{
  "norm": "rmsnorm",
  "tie_word_embeddings": false,
  "init_std_qkv": 0.0256,
  "init_std_up": 0.0256,
  "lr_mult_qkv": 0.5
}
MLP neurons of a small language model. Each row is named by its layer, matrix (down: output weights) and neuron, and shows model dimensions 48-175. Each number is 128 + 32 x the weight over its row's rms, rounded and kept within 0 to 255.
After each neuron's rows, "fires before" lists the tokens most often just after its 100 highest values on Wikipedia text that the model never trained on. A number after a token or word is its count.

L6.down1218 [177 164 141  90  93 137 100 103  99 137  72 164 136 101 140  99 170 126 153  98 173 122 156  87 101 180  97 149 155 159 160 129 176 113 140 145 128 142  77 139 144  95 103 108  95 153 164 189 181 115 108 160 117  77  94 133 190  69 158 179 113 148  62 117 124 133 105  64 168 152 169 121  76 116 129 142 108 122  92 113 141 125 139 177 156 132 135 123 106 106 123  90 190  88 127 159 110 142 112 157 167 113  61  92 102 126 195 172 166 118  90 131 133 173 111  87 152 110  98 163 184 109 131 151  88 131 162  55]
fires before: "ing" 23, "er" 12, "ers" 6, "s" 5, "th" 5, " gu" 4

L6.down1427 [ 97 168  98 166  93  89 139 107 145 181 182 172 122 175 127  88 120 169 141 124 120 172 129 177 168 171  81 107 125  71 176 169 136 116 111 175  90 126  73 146  90 181 160 154 150 116 125 127 113 141 167 128 131 108 122  87 117 130 145 117 131  56 170 155 148 157 166 139  98 162 101 182 111 110 148 109 113 188  72 118 141 135  90  75 114 154  89 140  64 112 119 121 137  90 171 104  97 141 113 118 181  93 188 148 141 120 137 152  70 120 115 101 144 156 152 199 172 135 137 174 159 132  40 142 114 182 184  78]
fires before: "2" 47, "1" 46

L2.down1379 [131 138 137 135 179 115 142 149 132  95 173 151  59 144 116  55 135 134 152 114  81 106 125 174 114 135 105 106 121 140 124 102 104 168 121 151 132 149  99 109 140  97  91 172 168 142 113 118 184 103 132 117 183  85 139 151 150 126 129 169 147  98 113 119 135 142 118 112 170 133 149 136 162  88 127 110 184  94 107 117 207 156 133 127 146 186 137 138  87 100 122  78 154 135 102  87 143 107 179 148 129 159 112 164 125 127 142 138 221 162 152 165 126 102  91  68 196  78 126 116 172 109 104 145 138  79 177  36]
fires before: "ed" 22, "s" 19, "ie" 5, "ing" 4

L6.down853 [140 125  92 133 129 153 174 125  72 119 181 152 165 117 107  76  48 129 141 139 120 128  88 158 102 180 175 142 137 117 128 151 146 160 168 111 131 154 127 115 133 131 201 152 143  99 147 188 108 158 124 186 135 122  87 135 142 130  67 107 182 136 197 184  90 114  82 159 124 127 138 173 177 173 109  99  93 184  99 138 129 164 197 152  98 121 127 148 127  77 130 118 137 143 152 158 143 148 151 110 172 112  42 101 131 139 152  64  77 143 137 123 155 143 132  92 103 181  96 100 107 109  53 140 122 126 134 121]
fires before: "s" 47, " H" 7, " W" 4

L6.down1334 [ 61  87 190 163 136 114 190 153 120 112 140 174 120 121 100 133 153 125 139 141 128 143 100 162 130 164 109 119 117 125 122 147 139  78 124 180 139 135 150  78 150 127 110 121 109 145 126 155 148  64  99 116 118 156  83 167 142 139  99 112 113 151  95 141 171  94 148 140 172 120 165 149  90 116 161 115  71 162 108 125 154 160 113 133 125 179 131 105  95 128 144 144  96  98 172 102 142 104  98 174 181 133  90 135 132 148 126 133 134 177 182 153 103 115 160 146 163  85  88 153 158 118 179 127 119 138 177  84]
fires before: "ial" 20, "ect" 9, "an" 6, "ific" 5, "and" 5, "k" 5

L10.down172 [115  57 158 119 102 128 155 143  82 160 178  88 200 154 121 137 111 162 166 111 110  67 193 147 127 175 148  82 175 134  89 143 131 126 180 126 118 174 149  64 129 128  86 161 125 116  91 111 117 182  62 112 135 139 126 106  65 144 145 149 125 122 105  97  76 150 132 163 140 139  69 133 164 129  97 103 115 117 149 114 159 102 169  92 152 114  90 160 169 128 133 163  85 176 194 154 116  91 149 117 139 126 115 133 209 145 109 128  99 116 116 112 132 156 110 103  92 127  86 160 177 121 134  69 118 135 145 125]
fires before: "A" 25, "S" 9, "N" 8, "s" 8, "D" 7

L6.down1319 [100 135 111  80 124 119 180  83  77 101 132 113 116 109 121  72 163 109 124 112 109 119 162 145  78 130 162 126 162 225 145 101 148 116 167 124 135 133  94 142 130 103 132 159 105  92 133 122 139 210 104 152 140 179 109 136  71  82 119 140 143 104  57 121 139 146 151 114 116  99 146 112 111 165 120  97 136 147 133  87 139 143 119 136 107 118  85 173 103  89 120 132 126 181 183 158 106 127 129 160 148 136  98 145 136 156  52 141 144 143 121 103 156 124 136 114 135 100 174 138 122 185 125 148 124  84 149 126]
fires before: " in" 17, "," 12, " and" 9, "." 9, " of" 9

L2.down1205 [163 140 172 123 127 140 173 107 143 137 115 119 114 107 122 133 180  70 111  66 136 193  94  72  64 101 112 121 138 162 158 125  93 114 132 168 153 127 148 212 164 154 129 170 126 155 113 184 161 120 122 148 155 156 134 126 117 141 141 136 134 129 153  87  70 123 113 144 130  96  91 166  76 110 148 108 107 165  78 110 151 126 163  85 195 104 138 124 136 164 177 102 112 118 140 129 184 125 164 118 135 158 107 131 114 115  95 116 151 138 178 170 145 106 119 127 202 111  70 139 172 135 124 151 131 147 108 134]
fires before: "ed" 14, "s" 13, "ant" 9, "ing" 9, "ion" 7, "ions" 4

L10.down1196 [157 166 104 110 136 152 116 138 140 107 174 137 149  87 163 145 116 151 121 112 117 121 166 140 156 101 175  94 114  59 133 101 139 128  84 161 120  48 173 100 111 142 105  99  86 119 154 123 123 175 150  99 118 173 147  96 134 173 148 131  98 107 151 117 104 124  84  71  83 109 114  95 130 109 126  79 102  91 133 154 124 100 127 131 118 115 107 139 111 171  66  99 109 154 124 155 157 116 189 148 120  89 157 127  98 114  81 114 102 106 124 147 158  67 109  53 125 109 176 133 101 124 128 135 163 149  93 147]
fires before: " of" 41, "," 5, " in" 5, " |" 5, " for" 4, " C" 4

L6.down681 [138  98 108  99 128 141  73 152  64 118  77 151 158  89 101 134  89 102 142 152  99 138 155 116 118 181 119 112 132 115  63 144  93 147 117  89 156 132 138 153  67 103 109 170 116 104 118 171 139 131  89 172 174  59 136 118 154 129 116 138 115 130 153 120 125 122 143 132 181 153 158 168 142 108 107 187 190 115  91 123 145 161 156 132 163  61 183 127 161 101 108 145 155 123 105 156 135 128 134 117 106  67 113  85 129 125 178 135 154 120 109 129 145  96 144 199 166 146 130 151 144 144  23 156 137 137 160 135]
fires before: "it" 20, "als" 9, "um" 8, "ass" 7, "er" 6, " gu" 5

L7.down1231 [ 80 175 124 110 126 154  98 114  69 141  89 129  93  88 118  79  69 108  70 166 122 114 133 128 141  94  81 151 156 141 128 119 115 116  88 130 147  98 145 175 154 124 136 158 129 121 155 106 108 146 121  94  83 152 112  86 165 116  77 133 142 158 129 123 104  84 105 154  50 156  31  78 116 138 103 167 102  85 102 115  90  85 118 127 121 114  93 139 107 132 148  44 140 123 179  89 166  78 143 125 145 109 138  77  91 201 125 100 105 159 136 105 130  95 153  82 109 143 104 111 185 145 146 150 149 196 132 177]
fires before: " |" 14, "==" 12, " ==" 8, ":" 8, " of" 5, "ing" 4

L2.down1276 [128 110 162 169 175 140 134 120 125  89  95 176  92 206  83 138 132 111 127 108  96 116 124 113 151 126 126  84 120 109 117 132  80 132 102 114 115 164 193 159 168 155 127 116  97 123 109 137 138 137 154 179  64 140 146 172 132 185  77 139 105 164 123  94 139 167  87 148 127 135 125 190 123 120 167  72 124 161 109 118 173 121 150 152  80 170 164 196 188  76  69 134 101  79  91 157 199 101 159 133 100 162 139 144 124 150 118 138 118 131 115 140  73  93 167  76 142 107 139 113 143 144 115 153 153 201 162  93]
fires before: "ial" 20, "ies" 14, "o" 7, "el" 6, "ific" 5

L2.down705 [118 105 169 165 171 159 194 119  97  57 151 118 132 143 171 104  88 121 160 135 113 168  97 136 124 102 115 130 139  97  98 104  74 145 136 104 162 139 126 158 124  68 114 181 150 149 157 104 134 167 178 147 148 111 130 145 168 185 136 124 143 172  21 142 167 161 116 126 194 102 136 118 119 172 117 110 170 158 134  58 189 235 144  92 127 131  96 159  74 118  68 118  88 123 126 157 155 101 152 153  96 193 121 103 171 136 131 161 148 141 104 152 107 110  99 120 121 137 134 178 179  91 147 141 183 138 113 140]
fires before: "s" 18, "," 12, " with" 10, "m" 9, " of" 7, "." 4

L7.down1197 [163  47 150 119 163  86 105  45  99 101 168 138 142  72 190 121 123  87 111 139  98  68 110 117 134 147 136 107  69  82  99 109  60 149 169  81  88 124 127 173 147  86 109 125 119 143 100 117 162 163 168 134 161 100 170 162  89 122 192 118 127 147  73  70 189 110 122 106 100 191 155 117 134 142  74 124 109 137 124  69 144 141 195 107 162 116 120 138 144 103 176 177 174 183 201  97 132 110 157  91 129 100  93 120 188 123 126  82 166 150 139 158 160 102 135 149 151 101 130 126 141 126 127 107 123 150 172 135]
fires before: "s" 35, " to" 15

L7.down941 [151 156 156 150 129 130 170 103 166 139 118 135  82 133 141 111 205 129 118 150 129 125 139 102 121 126 145  91 123  85  99 136 111 137 153 105 145 171 126 145 153 233 129 152  76 141 121 138 110 125 100 167 233 135 142  91 166 107 116 153  73  91 139  88  85 143  86 116 140 136 118 101  86 104 111 117 101 139 145  91  98 115 151 175 106 125 159 109  91 131  74 114 149 148 135 148 225 149 117 151 110 170 159 226 102  46 119 126 111 139 137 165  97  79 145 109 136 179 112 144 137  82 106 137  77 102 147 151]
fires before: "s" 19, "ing" 18, "ed" 11, "ings" 5, ")" 4

L2.down210 [132 162 109 189  67 104 151 124 172 128 150  88 137 147 106  80  68  74 158 104 121 134 165 188  78 112 101 115 167 140 138 121  87 109  80 135  94 175  95 120 156 133 119 134 143  72 132 119 120 102 110 108 186  97  77 142 141 175 151 138 109 139 139 124 145  69 139 113 134 122  91 129 136 129 160  66  97 141  79 136 114  92 131 159 105 107 131 144  64  79 132 150 103 137 135 140  93 178  76 128  99 118 118 155 141 124 170 180  65 118 139 128 131 181 110  88 133 146 117 127 156 148  88 115 134 148  87 128]
fires before: "1" 35, "2" 26, "0" 23, "vision" 5

L6.down798 [ 90 173 117 114 151 152 164 109  75 126 120 114  89 132 136 131 136 179 133  97 145 168 113  94 166 183 124 108 171 156 109 156 160  98 114 137 114 163 141 114  88 117 144 198 114 148 117 151 113 190 135 145 157 115 163 118 101 126  95 180 174   3 111 154 109 162 135  78 132 111 161 124 113 129 162 123 113 135  85 177 120 135 136 140 132 144 116 124  92 128 123 103 135 134 165 150 139 192 183 154 122 115 104 114 120 128 123 196 157  98  97 122 149 198 155  39 110  59 167 139 104 168  98 119 139 119 159 122]
fires before: "ed" 21, "s" 17, "ing" 13, " to" 4, "anc" 4

L10.down806 [ 57 120  80 123 103 143 108 157 144 146 176 153 141 116 114 132 103 116 186 113 133  81 133 173 127 121  95 124 143 124 136 133 111 170  67 147 107 169 121 146  83 148 129 111 121 156 122 178 102 114  98 128 129  86  94 110  88  86 144 109  85 132 105 119 130 191 146 147 141 129 138 131 172 183 194 120 127 194 107 152 112 118  78  89 116 123 101 191 164 126 112 134  94  95 161 149  76 142 129 111 175 107 167 121 198 144 141 168 100 103 110  85  98 181 169  92  90  80 114 132 152  67  86  76  88 123 135 116]
fires before: "1" 45, "0" 32, "2" 23

L6.down269 [144 107 144  51 107  93  84 126 114 101  94 151 120 105 105  83 113 146  53 165 114 170 144 152 138 116 117 101 146 150  72 160 139 101  65 185  59 159 110 148 135 117 113 191 118 146 143 100 121 153 126 120  83 165 141 121 113  76 149 139 174 141 136 167 135 160 199 113 203 124 173 135 125 140 122 111 100 105 135 137  79 168 142 106  67 157  99 131 180  77 142  99 112 162 189 112 127 148 120 134  51 172 106 103 112  63 103  88 140 133 148 131 115 165 107 139 115 136 123 136 151 167 160 136 158  75 160 163]
fires before: " of" 33, "." 13, "," 8, " in" 7, " for" 6, " and" 6

L10.down1318 [141 134  84 108 120 106 105 101 111 151 120 173 112 114 115  84 171 129 140 168 134 122  98 158 187 122 100 147 171 110 139 193 125 105  98 205 198 150 162 137 186 135  66 154 130 145 120 135 106 121 126  76 135 161 137 119 130 177 171 116 103 134 143 157 174 168 117 156  84 161 177 135  72 125 105  79 119 104 144 146 143 167  84  76 111 125  99 180 115 141 116 115  82 167 122 161 180  95 130 177 112 121 116 130 140 189  96 165 175 137  98 118  89  62 117 112 122 105 106 100 138 134 145 210 165 125 110 116]
fires before: " |" 20, " to" 19, " for" 8, " of" 7, " in" 6

L6.down415 [120  87 114 129 109  87 157 152 114 105  91 147 116 137  86  62 150 128 144 176 155 151 122 120 140  85 112  89 123 144  84 123  50 157 230 181  97 117 105 138 119 121 153 136 108  75 150 135  99 167  86 119 153 110 115 105 158 133  86 133  80 110 164 140 126 139 107 109 117 154 156 103  44 120  91 130  94 183 151 124 154 102 128 146 178 113 126 118  76 122 142 118 169 123 180  54 128 146 156 160 127 148 151 131 139 149 111 112 144 113 173  25  92 127 138 120 140 111 149 114 136 188 156 137 147 113 154 134]
fires before: "," 13, "." 11, "red" 10, "ed" 8, " of" 7, " as" 5

L7.down869 [134 101 171 158  93  82 118 134 158 177 140 105 133 142 154 115 127 115 181 104 138 107 134 138 123 167 118 146 149  89 140 174  78 187  89 129 125 179  98 169 116 132 143 117 153 145 127 130 119 110 163 174 129 112 141 168  99 123 184 139  93  94  99 140 164 131 190 162  79 109 134 138 167 131 113  88 100 112 151 126 141 124 141 104 106  97 145 134  49 148 101 140 104 113 143  74 104  86 126 130 130  74 126 126 132  72 149 130  97 116 129 149 129 181 146 120 160 115 100 107 149 109 112 218  49 127 133 109]
fires before: "2" 28, "1" 22, "0" 19, "ical" 8, "ic" 4